Weights of a small GPT-style language model, trained from scratch on English Wikipedia.
Training: a variant of Adam for these matrices, 508M tokens, 3876 steps.
MLP neurons of a small language model. Each row is named by its layer, matrix (up: input weights) and neuron, and shows model dimensions 208-463. Each number is 500 + 50 x the weight over its row's rms, rounded and kept within 0 to 999. Numbers have three digits each.
After each neuron's rows, "fires on" lists the tokens most often at its 100 highest values on Wikipedia text that the model never trained on.

L15.up1471:489599493617487533567480536475513469536329506456505506562563456530508542498514573497524583473443522505431521409515491557502477442451514535497533488613538449547431471489579550502440561428495520465550540578535495545476421444578465453475522452500451518613569459530521499559492493469505482544534448465525523438403530516522442437432488399427332439568491542488468541528534523502520505541642511449492452500537551542528583500533566495569480513504580518516425496542576510473542488461485521464459573507481326482467434475462440537527471541473455422497527536569521460620498513585533499560494560506461431561534429569526525464555431444437570478527494462534505519489590476385563541548526415467556500503562480495516493560508471423510571530536509405512497544481575520497512458540575471
fires on: ".", ",", " ", " ("

L15.up1735:425464553485502557476478377432567432431376512479471453478500514490436489525533506415505489542497626482526563425560457475496518471484496516440505463598521541502476502450486547483427641440558581507492597457539438483474543573467506521440493600523549438534515573500564362543555624562542582528509557478511551453426500547485513418482566440505472546531555427418538507475490616581540511543586469459468459473535438503496440450557550431545553538477560491467480519484583511448589453502453428460504509502463561529466513420549472505476601552557469507515465540482472539456529485469482512512435530512494444502472458462523492413499489571596637497512557443452520529505548599479482563462487545515555598452500498402514591571457477416499505621582478497546599421431454461469426520432510582
fires on: "."

L8.up642:460514549552497431437451453445525459545508457474524473512541591424469448447492550551483562544495482469499502456528443463500508520498513536381597522517561518496454626470478472568460600431487480420435525433494513547432549523526517524490524500517521544492478434494493501425425540465490446514502488556450479555543469514427604524451518446486491477442573507459467501542548554493501431589546458519495433530442563504500605513441491549565509487438567518516446420537508379613528402496502520560539525546570456470485455457530553497489443524509582457465576551480491450586552429510549581503471492441528505552529494504454492462477426488592488528541591465543484446539390462523565475560555509443566467482581519437618427416463454446478520464486558412446571532431543550513527568498532414
fires on: ",", " was", " –", " and", "),", " is"

L15.up137:503624554478411511564472478504633474550415438541573509476573525509481444506561474534460536424426610482470506521483467467517513476485523390514462559507469441515557515410468468490464475464468478437486451398477394513428494506556455469558479433591529559522475508484587503486503589492484601456605429523522465502523485457509585532381436495485525512496462637495477619548481427606380523544491366511512475549498476555504547457565570523455480524519571530462499447464512447607516509489504465478447534469555508533412408605422508463574523539417523579453457556500504495597439537537507534499430612559517502561464398453523460550532510422442564557506445517403479558528495436466476501514560442568528468506552526477519494440376455524452510407521421511446534489507592503469521516538467521
fires on: " "

L8.up717:513509498554570441519507505445452444484431413487507497520510507568566505416492530545556418484433562581413497473499525502470465529476499558412622563491449514463466495466539610520504385456490487459541489536555456413553546510610410501469557562562536474529547428501539409488473444478501464446540559398395559573496464539449549487454493541447483535626483444559517462497476477519517485500523470544463535460486506432446506492432522502520547498479423549478577399483440436559481531488483479358491492488517535552395497529487544495534535532508578462500438463487521426564520402495529485358495559532370517451499398405486454522565549531449531459465536573547472500495507517540482473475488486569549390442487436508552503504519497537489509557454549485521560500578451505499475452498476505
fires on: "\n\n", ".\n\n", " by", ")\n\n", " \"", " as"

L8.up160:482446543425517449378578482429525451520490563524521562423503520541522482540554542548544486517422461515518480550474482455541457480519404439444512499503518563466463527481553471530542471519505523477557411562546495463526504487496450477513429504477472610467559488564440390483445556499495515462631505638495500469572460524459589491535401549463514484544551549578503440450471554591483495465540474494448429482511468488517479403588480561430486476526436492506516438600502360547551493365469516400436549517523496493428468506430549527486511571434459498536487520539483532474518450576513546486515579534537525492439478492559470503547509584386496474534583491430446518456463514522485535502558489532582455509498390461501506574458466539602475512559454448577481549577469467514499465461491509
fires on: "3", "5", "6", "ian", "4", "7"

L8.up1873:493535504533583490539533477504566459472542494467461471541519476449539477405583516603451572538496494549475530417564554571488472450454549436560591534500525440550528519526490481538531587487526441433523479542510582506439451397522452525564466501512481526558477568534560465555498484500485519510580524522509455484391568444550477476511472486519542508603451585512527536379552468519517578584406506527491463525519533541534451456543539436439500649577475532490490434496601479522504470485596442403466510559486424526482536416561454523554491454538433491504516383437542402421493472533419546504444471522440561540491514519545506456551515521427600533439522532497439520444437523531419445497495499482444538490608565448446463557479434508496536451544522442527544550556472550470524398478449557
fires on: " an", " its", " of", "'", " made"

L8.up1246:495454503545506530539396522460564559555419461530484486567534456508504545497505501521440524504450473566543531520518403507471446458558477531471545466459488484575494495494554560559525595445501480497505563436482456561582513508481515463551480567388552448455493507497614482509472563511477487512565491526514417434457549476507478597515472430437523485552552546496493495501508484545438445526505459479452461567599593532461508421534514554527434582493452487473478477481498448524504490460622493539462518517512347444469468524606509507545461518426516426460486432633440469408549531473425410500556493434496504656596482538582512487508546477489520486525511551531489495475362530477388467401512448526437582473548387449425532576447434608528517513553364564513433444544453528509475557546465513
fires on: " |", " ", ";", " |\n", "0"

L8.up1543:548571541516560502552524472470475465584525484486522472527476450505448487462518506498472479476457506445511449437560431566486461520535539512417470570521432470516524518534460518594549571515496486460481498469447478526560539458503459616481601487467562412562508562596562531458485503480538490466506493545500463586499508465466536520463482431476464418529518438464453514524553489595572494478527491526468555524425445479422495488512468514540517574537476546518518485581520520544626514436512473430474455469503513549356455499576396491469470503443465455452514480572496462599556440629454470466526522546462436456472473519518447516494500440495392466461477551390542482481541532534408565478490464501483494514416491448580550485398519491524504475480444522608579446598556465451439503489542480
fires on: " a", ":", " P", " (", " "

L15.up1523:478521583567431483529509520455492423570484532639565446510573526521624463545473462406496482500538527533427458488598516501449507492488463508490532481441479531499444548442495421522498497456522554506540455537604442463575593470522561524519431593464545463546487446485497480460467534450504463545563536533468566486566492502458536487541568510412487560474591490564477587540455517546473539484530479538508417519493582524512458517515482509521516589496387457433445490494550551466447539493561445476508565474489461572493439520434547523522386412466494547507493476498533465547534551577484488456461575442590466493447459433530416574442497579469559507550431645493491475557504557513513507511452535527455467483534471434497447518526525519637498645460475464497459595532488537482464519478480475
fires on: ";", ".", "um", "1"

L15.up1182:445552555548485585496528439564485531494527554474461472539532488608532453460379526555538542478429499523481415337469539511539489506494504478465516466476477492466490448474570570479525413580409489446504476480497493585466512522479534552512508445588559513499480537545458483550549484491534494546521537435601467549458517511593456566484504497433523523510475467547503547435547513586575504535578497579577523461637473443393490477476479400529462457657435491591428465617503467513583415488564542483468505549542457404525587550556527384475505557426471474439480481463491550496629472526429525465447512413526593469405461421449452566467493537557479488624451565492469523516396514494491511510582493487391450538435510520505480477468456508434488542375403522612559577522507434582450502566429550
fires on: " ", "b", "–"

L8.up1399:543525501495529541514444545409527469409506457490575468538520478504437583428466487457495412519500450497499457481492539484392440478472480464474426464571571463563454493551526529506464462508435561441519501506476450548518575489469499478503541512490559440504488511536544483483559590400464532433557520540530388499416540491584548545488464459443474541469519502467515559463493401446493493561520546464544429473561565478436506584536542552558458525410469545543547564416568446533494497501571431462543456554458447498554463588597445493491423592520536500515473428456563502504514483502508537519491437532508535558533434509436478462485510531575513442554476565481465537534551480559455563557526521539451553465479513391527451630442565499488421519571374517476474502509487537483533547517463565
fires on: " to", "ing", " one", " and", " work"

L8.up467:480500504462479478483497436423508522508480466499525430535533538529469519545494396575541478484492541427507566406541509594505508491521401457468463503562529543448453468478545502443589471455477408527475506501561532561549453461459543411557529628480449547546518439462602407498458546552512481519550497408393511491469541491507475468514459425524526524569558477490531465484494530458568449448529538509427438454467525482555422446505567527559455516536547519491490491553437469560511498461479526459487493563480508567375480483513524536582527509513435520502507496423552562538457455433501466550447518550479447463481475546427425549487494516526555426664497449493538449468525462557598497592635499556505499513538485491542482564502570428517507419501465463517489453511487525491439558457601504
fires on: " which", " up", " who", "St", " most"

L15.up1817:507434550528486513474532504582585451609565472571494448568397438423526436508471505533408459524375498474474538536531541444488595575427550546487510434544545477509544415467577502478514500480496484415464456482601526499427601463552492534502471497507559534526575461518551424497481463445523489538585500575583519477427455569475477512525531583454526508559495646382451511546576492551580357489537473461388436569549445564520548475492539465611533523454459442485501481528494457484492494527485463427557597534545540539404459606522489531449431447527518498497468466469496435529625518510534445517465500411416583542427439571663515444546561533485492520566499509468535478506479498456450592408604519456513453489607557470481499524533461483471588429561469471497471518543455529485518495478473471
fires on: ",", " |", ";", ":", "."

L8.up110:486455493427534509511500461446451349560469446405510443488433590536586497465456417484494475452520534605490490486557512583476506472392513518584564517418514485580469511576561500469527475462540496516542494589502512602463498519495561441503390618496464486495541490560630522541561490554459476594586499522440540505532457558560587554557478528476566525530531478502473430511479456485379433448457632477495513514509513561461471483401528534483484508497404488459542501510517462442479426507501389425576491538531535412490556533501533529519511434456514597520460521439469466510532465510426469457523499563546433476515517554606460479441475493462454579539360521410568552451535446484444528398626485562545450542521470471634458444517566425515567533514403424556492503485418572479537442538486519
fires on: "1", " and", " one", ",", " of", " Bil"

L8.up1841:526539531635497611510461581610503422511501487518511538500540510584501511459528510585496496465454598484418567471486471476576533476479451405493541589487550522475512504441514418588479534481508404496536592537545415533500480497541537472473479480564556554483522537477497475541399552456455480519490466596530522473521478445590403502478421465483440638561554584482503629495518575604473487483538479574467479502552567571546420531573520555474431649492474560532614545511541507485414514511597501444506460527445434502446565458480499458437482485416555474479502481431465536543508478552356602480502442500457536514434426462529503570428571548471609443518468480490464529498566607474503614543532463526520580433542449507508511460446497499642470526584477471422445574421538502472482514450536544
fires on: " ", " to"

L8.up1944:466432545568531511549475596425486489569475377480499474555544410518500456450430507517487535467526606519490496452545458510466451371444483538470551539643552505561529600430442496500455525465478474556491502486522528476528598501469454486485478485519501550513431442589509543514512538484439450439447605460578537513530445467472458587418460517425488389508394545439524461488431494486490487577537418518464466554574554443428482519442541515510501575494479440421482442542502492474554571466618439532549440601561509532531431546509570575463568606482472523601648486449424510599586493422437512469481408461518511466467508495546433504528505512552553412506536556538411520493530600473463558453428497529547520456621446455565503533393504554525459521458426575552469548485474488506505564499459445
fires on: "–", "=", " |", " USA", "3", "0"

L8.up1307:522544468542464394424522453584535420477506480402550514515536553558557493386562509525524483493523561543472468536537482548463512473498567472506605474594561503487491545544528485520522568456526437477534446466478462529478489559465584402482534492470483546480492484508554510516476493491498411586475503537571495577383474536532605543522511501523598471469573560569506507588543449494437464566487468556408402516539522472488548493507604434499495536437428468483394473453538420563540421560499495435441457430632479505427543418488623556520509522568477497425530469546507457524472523512517462500477464461518463429444518540565491425509466533601442556610556530511409578407460500520500558563489508507540568495599478428552550471498480508608534489526498399542442550427449522445508487349519499
fires on: " in", ".", " had", " .", " Bar", " government"

L8.up72:496504478537442526459482526495359464448460477499537553501538611547621542521463566554524518486504549550470496484458577458410456504509518454484579515439503544467509475513458505540447534489582468441516548500521407460582498530538549438426553536544446468537561526547482505529555484500570510612560567572509531472531499511567490510401514530481462538469407549552595530440457554412488470574605605436457473560493531503482471436463506519471413475514487474493444440511643488526544512466421523464492452568520509462458552533489597516538476556455477444452485522503492457569525426505518524476382495472434539601553352482474495458506410454506521588519433474502446542545430493554565498400502483474516495625563460521526543441436445475517480479458491505530417545549485487553551474478464457
fires on: "um", " +", "s", "es", ",", " under"

L8.up734:487493559530522517475555468486564449564438547592491498551543554531587479400411513445540448494466450467439472403536465528520534526451438485495443454598583471525477528488517470450549559588483452561523511565496422547504519510423449531471563512470487604461493603486565505495502465509503529525461595480609554479565522567542438557461563558423405461481441520510551471483458505581556496573570466587541501408529480461512463556492511578454513564494415507488518553638511579471448374550567429424509533604455481568539497540531492585556507468493464497535433513519479461527496511528411467485477515544494585466571519404560485374449513550511460480578465520525417482555426421511446496420509495499430442489508450469531495564476464462452547500540452468562548468482498552597474599506480524
fires on: " On", "in", "–", " on", "98", " to"

L15.up938:557554509528457486462424425462550437442457466513506419531436532416538511576576471470495581452445464522503612455459481562466467468454479483564547557454511460569468428465523462543580549511437456494509472493467549533447501446546542547550500442535516522455453454536517501484514409499445390576550557487520486589477389472488519562445483555514460434501490544480479447546536464494488512547512546628443469503481514501522518476434513438491457515437517503486525488528551484554596500463517476427442481530558467544441437470420535429468446513469504385383486506468546491547456487478594468539501504529552443438540456518491446472508531416465577543594438505490501554526523447501470482449528417522541476584570594485538457471482482482479599443479456371532594418468428550443531511484473484
fires on: ".", ","

L15.up1736:479472591470441426455479488452569399541554475533522457528580603483524522452505499567541599453494425463479470410514510450497456497536518483462423493438561414462530412468502479465459514518448482490455506468569521528508538471547477445513408568560524461475535523447448524513461485495485488551448564398412501426489514549484487491444496424514507459490428529520490468435514446454546424587487440526486511555543519386465560469574512488468542529495487547542440513465522454542487499492578518525437471458559441554459420548542528496523497480470464485425609520512498444507593560490499405423423519442470507510479472459488485484491514500451581405514529581443503625561588480531468637488499514491524576402530561333434493476540456519533602433536543492522604490553528407484441501484485520
fires on: ",", " is", "."

L8.up2025:508501501504492355464544478534443468504563473597461551538536507535510493408457524507418480548500532560482580466569462575502664488562545574542527452532491484431559432480519420590523547543543404579491563507455489481558603419430540529538512445427546529499558488553553427460648494442441523408592476548530505476527396549485485469562507438507484620514492464497584493485468491452482467517501502494494553458487520508421497512487550569476500580474421462428458460569441488419570516498477542528515531552499545492560474584462535524498516469512494508508562560523609435445565598588497472394457624491498599489480498493421383479406497492476567520457570568567460571522470539484439532451499593546438424501432538503512507528480497579494511512566446511499492478508477504520503560508464519
fires on: " |", "|", "-", "\n\n", "."

L15.up93:444560568521437411443534427428560466502440384520564449507500455529454556582450549491436448422542511480526425595508436483513461544406514465509441536494426587435489476441472428435538542449410513466581487433558506629537577493527505507528468552531453463456524561528582550457464457449523554499492455558582522450489479599526541564557588500445506588518523451506519451524554447434469390487534529461482482553549486525564610564531459588444552548463564515491471517485532454482436439533549555511536487500457565575499440444527483548469497475511484471444373513531519492418488528487430536501522413412506549557414551478512416480468516517502495530603480532503564460530487515520522491518557559471557499478526599504541460537474553506495448450529478445495468506489436420478578535493501437
fires on: " he", " they", " He", " I"

L15.up731:537566537577579492560407515470515448499576458544479436504458482524549465418576435583494440512503494497592566492445425536493535550403501586477427604519458435517512432441444550538513476566482512455517552478431528531557507403586446439501534576488568519466552549530528471483457392580461410552586588446559467507457489509482605439546553508448554556524457564516458615521485474490467525458528501459505540456534566519498624521465469528442440559361470494554509481522457500544499514491456536421414507513475495609466485507549499531539489624385564486531526442542536435450516444481529530526419439437588595552451513511563404439513529469432485534530464680523521598525496416472470496463554508494378474519474542477481535562462451524475555525457502487511473495429559512563488433469435481
fires on: " an", ",", "\"", ".", " Mo", "2"

L15.up961:541533490473499472503515531539481599447491522429516457569537543573446540516478484501508469409403600473499501581506543560561448498464471522583570470526459611499479377456516460503432536509436494427544392368558583519530467555448453535471437522516584488397448519506415488503553514482473544509487555491570446496414506515561552521470418393368463469495551420493511445487472429511537458464425427526431467437571562459479468469543514518540548580525487527440591549472503552595553555467444542458510459496538537364516518522477513492505472516447489424549553538503452467498493535464492453512501478438504496489596469475589476462389535555503409419539633494473513504417508450423511496512566560462503581474514478463504541515530523504542532554590494544480399578627437465520480542525514638
fires on: ".", "===", " c", " +", " Sc", " w"

L8.up337:389549521579524480505474503480484478480515413540476478545530531611556516511521545501524439565427508564441426485561435516478501486454497481456505538488545506529459550457540597514524546514424506498521545492468520436530528486455504494457364532449537470543636484522545480470498624436449442526540458564441532453503570508537597459590507500415465525511550497477503441471541487618528482525466439565416564470591591544421534538501547540512384554528421555474565405532493523523477491498440515429570514535504447484515390521471479516427481526474502491468501422472443463508567406472468453520523528452480562576380460419501451392463549563484540504471595512508478553551532482557500555415542538508500438380546413482491523508432505510541546521539518511616477518555521477574537454435530507
fires on: ".", ".\n\n", "|", "-", "\n\n"

L15.up681:459485449462477432482541446495519499523451457507499600561481464550577567443530467473573557530478546483457505470519538570574562486524482526517536475529469524450420513497484485538524553476424516532460534455566482478461533490563531501517433549522575508467507515478443431391423460452542603549578544461532514513513476463506478563444505541472444501498501539585572583554585418488431507517532483424469485500549564503471553501460496524594497583442448506508439515548516492475519503540479400502521414458530411507542358595509487617552542486544394479566467530585422522380555532520408461426430569457532496593475461472439516408435469509561578458529567585469473480507436623482607500489465442580472476497643546424506499543418447593493472637530492525595539520495491578532517476430474459
fires on: ".", " A", " |"

L8.up1489:450470494503513497433492528486527505478445497528543436529538555519483531425449521570478476557453499588516490567555465575500503502542513521533480521539467358531455610502566565587554497433506494446475492496541504526372535406559578433492513498486416510638507530445562576506494431391506522535517495476507436439523465517603625557419487595479539559562529481503554593517559463589545501507519541425535457510512559530475448586496529477436453494534465538553494488480477538556526478539536538512526584474459445459504551616501521566493424564493600479566487481446413491517515507574556472458452507465537422553532535507578500498524550550579513522521522449505463457440515547353509495513521516513456555489506523446567517554455510509499529476578456528566440556579451583454509462501561550
fires on: " of", " and", "-l", " or", " from", " l"

L15.up2025:639516571552465418558489540443441520417433518512451540501554492527492490494460496558568537527428426545479469456474531471413432506524464567506595490456508448496428449556514617492429526445523483504567552556464461528553449528549370457460533531486491540566511415516495470570535509565527592530481541503472520464567433541406545459553418492510484587506537547507440449521452503582494439526471471431455470495471553503452586424490565515498484552458427472516498538504458469521533458465528522402477471560419449432425568442453564459560477523452468586508445482476429476522557478493504439484500465437526482498485335380643424430451368511480541532477478437455504577520534542560475575497499530585516528416577456514500516504558446441548538426543498476492523565481581484544546471503469477
fires on: " ", ",", " +", " imm"

L15.up755:422549449638520608527495443402518384503442525489568496527562522557474463450491438460580569450579546483440536441485472501417504517433536531515526511507563538391449463592581479482387521514467469535583572475524538569534474571550531532522473536532489519466467467574465531446527472440548542559436492471441534507387538456484518494495426557444476373623431435527437482469470499485406427556563444486391469448543519440528463494471556478446549584497486602524517481519559526533493447453518418429523476543536406448543442464487564500451499443466478492477528457534492416495501424487475448423455570524444521508485394550515478487502489511511610487585503504511467553444560519560493505526531457518597548489540557496443533594510493481596591565455601526514578509497546508498606415455537502
fires on: ".", " ", " \"", ","

L15.up1261:483468472509518435507491428579528456464495503497496449497496386499460500556534525480551495463534477464572495531472509544470428479525399569455558566444557513457540468534491564547490512486504470526563490476546455535552534390534457515462507608499534454503502480473569428507545534533459511411542483470531414468508456529424576530469461441436475484445550452583546529450475484532543418514507502455432538414548490492529500533505504599582525525493548459533568516550428493501587517478439570537398431519584498496444476566503577416500536502505528545481543533505497480566602468514518574457494504479495523587507500422564464539453478588484480516481560567411480496536503518424339565544573465540431556523447511490634557460451499567512458444542504469488497433447537568494548582536492501
fires on: " ", "eb", "–", " (", " Hass"

L8.up200:540480557528525362442445466517520471585462469429540438523593549458513586418494548485454453556518463561489571501601496569432515516484516514415513549493493434489527448450513579605604597521434433566513578461466557459518516433580487457500480480460464498545580525506491501489524469574498553418583567542489504505462493521494474449573537473486457540484562528510567549526479461498493490466511534487435499537495543519473607541462531490450445496468390447506558476454582487510582499476563533514496475487392427462451500475421510516477390446524520509422462511555515452540496488499472471501428439461473561493448478502539454462581470543541562555549482472496497526592431460484491546504530508513404546552524514500599520525446483428544420521479514526556488591448563489528549555520493459
fires on: " |", "|", " s", "ph", ":", "è"

L8.up1775:424486465575544473447422500466445509469477438510576428579609566521450462527534494523513490523562577442372449513534470473508576477435430478501505539481546467542488477452543501533505556535517422483484412409412459516508547498538610493472488522433459420539539515484467540431483519436477451559554511490520602468503447538508616556473524529459551480495475563539408525479495381422459506490474464505437464521531480472482549571512499536557553452449501498547417510497443510597468454526517430455512514544584451431514514468543606461486407535496525544518476528500579512599549627463456549519546507484505431571557532533541515457486470575528527517609484561538526458500452556491508485599520516521457429509638484453558472566521482475576554454466478504583415536546501608430411384470437455
fires on: " USA", " of", "l", "R", " and", "v"

L8.up944:448529519640525498484476527441497492475471406510468491534480511607626501474502480545469431540464571563454519510549479491460489468451489559436521544499542497529455497443528599555494507498420499479507564501528502522507505485461512465433381511431530464564574489530538488526501580468458414517533462571461535475501541550489567469581524505434436598540570570429517452482530522531473439529440425552411523497575593504461592521522536521508435550508434481483525423501481460504526505513447496425534488545505471443533455565517460514432492535437541457468465394465476465502553420404447506536557568450507582627408405451516509373432564578505569489497551489524493550503522467524499540456490476548500418428494432475524499514491510534541502499528493465630447511523525520569488425450550479
fires on: ".\n\n", ".", "\n\n"

L15.up1545:541558443592491505489435508511490518499507498496488505545520508525508497564402518481470545534544535536432547543558481498550533513508533557491459422523416468507444610509564535576529568494488493473593410562440479547410476447474463501512487557437516485535524493481595515572450423464570519456445472434555485502452481497487555549606507504499461512460390491530560539323497444452498386519516574463566489413542513449564515579545511559529448525556429565584488494472538502602440478464570510545509452588544549395422510531504466496589483509460574501363498414475587509502484498597398488493526495403486555550496458415525514463429466595407543489482470487485413569532467524428462517412582457513462486441537486493436498495487485540475422509527504451441458547525483524570491498537387539
fires on: " ", "20", "–"

L15.up12:492539485486477500471405410466500460608355476480572451481457516487581524469331543450401465507531455553431458482572517711499502458424510534521499489549539470511400556443594508509603479543476527489450557503549517480524535473544517507525535471473566475550532381590547533579509491492484464485500566424406459472485541489560495537514544543493457418612549466531415502503481443550543475487616518530546510548481546544505446508481503445491518509537412478457509452497537507521547485486478505490551478495551407533487531528444486453529407487507467532496494494553476501441554481530557479541407573540485498528459480471493424491487494509546533423501542608444448464547508451448449541546503521513504421547448533445541491607474532423575541690474504503597469571464527494523538441470479457
fires on: " \"", ",", " and", "."

L8.up60:509540555575485489511568493465460577482421456574485428556466459510532564499544534493488418508441557473415451450502535542528523534534417420470516545470531423567504472527446525550436444420560454409534510467523474554422527496507462448545493513526649540647492397548519392518483446473541493470482446444529508517502460537572419535522504462478491598521486548499518552551496425511476584550449485477543461462570519461493466481579489567611559523577496531595492512498520492550484498476540476464504472579536475433429397548593445553466491450408384497507522453488451480583554529510534470490585475521439557510507378456530530469492410531428560479582393488493528554515522583544504525535551491506490531478516471488521387553403430397507457491490420540431454571622457546419518537492563571
fires on: " ", " only", " pre", " almost"

L8.up1549:476592564475503487489543504442527414500482456467601397476528538470583493459560444426497407565468519586535495487549530620444463549537439580547505532544510471583476471418496628640499465463502508503519620476521478517484552469544469522520544553473472544580461597567470450588471423552509519501500539526426449491520434518512495455515491489473347527563509533523487456550454405564615516643546473568468504443518509451544556607425559555582539476488454548523448536567481488541547458522507488543496424549567478486441470571487513581492507546554491413497484531528495495580522491465510528479431487577529483495583472462463465550489477465605509465488471561489488497488535532517478410460536520567550398358466414536526581522418508472385514548415461493532507477463515483516420549473505462
fires on: " for", ".", "–", " to", "-M", "-L"

L8.up1404:410558509601483541470520514448451496466482407440498495535483545597632456456555503570492450544512496581495467468543437524519458480465485538451530557479526467557510512460534540542519501491416483514561575570543526474570510432470526489477365484463476482548606543497519467539532611494433437566535498618508523470492528525509523457589509536394463601509577532448457429463491508569467460551487482562422546472584603513430552521524554548498471539494497471491526383518486482487493466492458498455543531538481451488486387573524516508419490545418485459489450381510498473470588404389492458544493548429499591524465438434488506408424531545482525430555525528519485500542559513513495491437489523523541407460513425447507463526443509525479524486538493495601476513530519482585461422465511478
fires on: ".\n\n", ".", "\n\n", "|"

L15.up538:464566587530453518498475444601474515507419465544543565573540552524491548474603519543447584449479570558518494506457486474588574519548575427592475527446553505438559480539549534517434507509448555571526500444537573535501504445499477444541475565557566527522489448519525547553540370474454476492499450462460551445525457534517574544467540492511451480549453494464523478421555486504524437539552484543504494504457533576507504452559467552470509495533477527513540529414610368462453426474457507536445503536490559596530421487434471435547470539499521563458492509515482532538516502447457495452547479491423544559432595526496432454468482505467523503590545626480508383491397429512534492421447505513468452463500528532550448527453511559572412519457568388533569518436484584478532463323513521
fires on: " who", " he", " they", " He", " have"

L15.up592:487490526487407496512491448456518405502490481518486582499481424499563489450504413514503504515385523497496506529535462528573497520613600531537575502520522457460508600546406537539546508549552483486527515431478569555462532473485526399502502566448528487482503538504598534467480473505574597515447554424607381537513481453482598418537401455452442525446434491609488517454472429465465465473541529583506460408461581458499572511459499539449583496599438594523525480536490468581487450480436517556507472581594534520487438523498473492394511555470554509468501561497563476587543521381516637436533474492579503516503479555577485567501510493489468518481579476471485462488490502553466410464456476510369474400465537452617527544427443432498522560592447553453478478431583523459530522586487535
fires on: " ", "–", " D", " Pres"

L8.up1822:458456449474515457426430465530474412471428480504533397502509571600569521481383473520458516478494580484426537509526566471505560610554465505471553584553596383527533526436460422437481507473519437492477448502417552523379474567430573473506476479478480608487576502497556596552456514499526446591500478489549475433428478525484516546520520519504562454500455546579559459472518500528350456502516515557530482570548426448459552534533511443546588450493457501482508352482479563537451560528515466472511471485564486536535600526525493540499392411455558557479469559388491541473525471425471489471472474512574510541510460496565493457440534565449514534448429502526489549498444460502462529506583418484442430524586515514491459447546556522507492489532481473493534534405457470423515540539494483
fires on: ",", "'s", "core", " Zealand", "ay", "1"

L15.up1651:468523473488502412596499507516574476507490496529509511504466464392473543479508398543483473504497557495390475496569492554545507457465420370526540533606452554521535483519548499506579488542447480474513500519522563556547522451498536480481463509472481490585485501477470531486429456459595480498527542440463519444442500525504536516462560439473559559553465438630457541548496478502481460461600600415428519509528557441533593416540394495590433502516472510479417422471572523578503458505427541440491522485512477507530503482596473481569491507489580460444503480509423555435580524445506569497457529382536549565490484513487390559380502567519575476564435484507440499638496508476443480476490559487558531558477473482581481588396431533517456474527498462653502523564578522494527532494529497
fires on: ",", "2", "1", " and", " to", " a"

L8.up780:460500567567487502448466428475459506575509526487504460492458518489473543461519430510570523510486543517536513442470433528563469480549555427463454536571597524494498586494530535522549485565445421421554451533553541524558465565499531565497516578531452465471521512658477426510609482498555414460421551535451409566538512530502569569418421466517582494542502437504500528473467444501563453558453423483401424524513486385508540496449477486480505413497514512446484502489538342531465450548533576459455461500482501506471478470447579471419512589432548445478529534580498445547541511509532581507542511423557498510481486463542435479521441549484420402546535491487458478543420538450497566429513517479638493512571453439537524517421442449507489481499534470554467573497431592511503494485474453
fires on: "1", "3", "2", "4", "9", "7"

L8.up196:509493509592543552499513469490557522443510430534525409486456525624502565499494500491504598573493467506428435495487457510588482495418374395525440432417546545558498493570536468498422497464534461517498530405511457500507569449416627484468574506504438474497496505508465497544501554549488510518441563567467477465527568589569518472456479539482460478530552449490519597521546441592496471510480566532524406453694578524571435454570482578518453554549546508520460602457564475523551438489509513410520470460545589473467445484525477424474536476532514498422537471509623433512521469419445516524506548509445504537530528506483452439455478558499526488498542505566443551426454564521528552489567456465483539534483492377457498504505501469533553511529477533533377562538451517515441467474428622
fires on: " between", " from", " dis", "id", " to", "ing"

L8.up279:436491562550438440486475490441413466488500514508565477498586572515534465452419485432532540494423531482479555430474510466500501434394417398546484435494476508531493416475447524520472500425593631488506447482555459490461585449612605548538447559454460536536499554525488454482546563448456427447434561487514540531455468531630588448461523515489509538595479422641503482533486515553598462471612468520436458436521540511496519509467570497581512540448494455582562508518526408502501451509560456408468533464548432582476463463510532477500372557507604501524476506524529520473469561435472579507477563494537497498491465450565498521560569531552544438548568514530466532541413557456549502480527540475463583553456460522507504581517471400504498543468534462630637476472477500521466437508504456
fires on: ".", " as", " C", "4", " presented", " Car"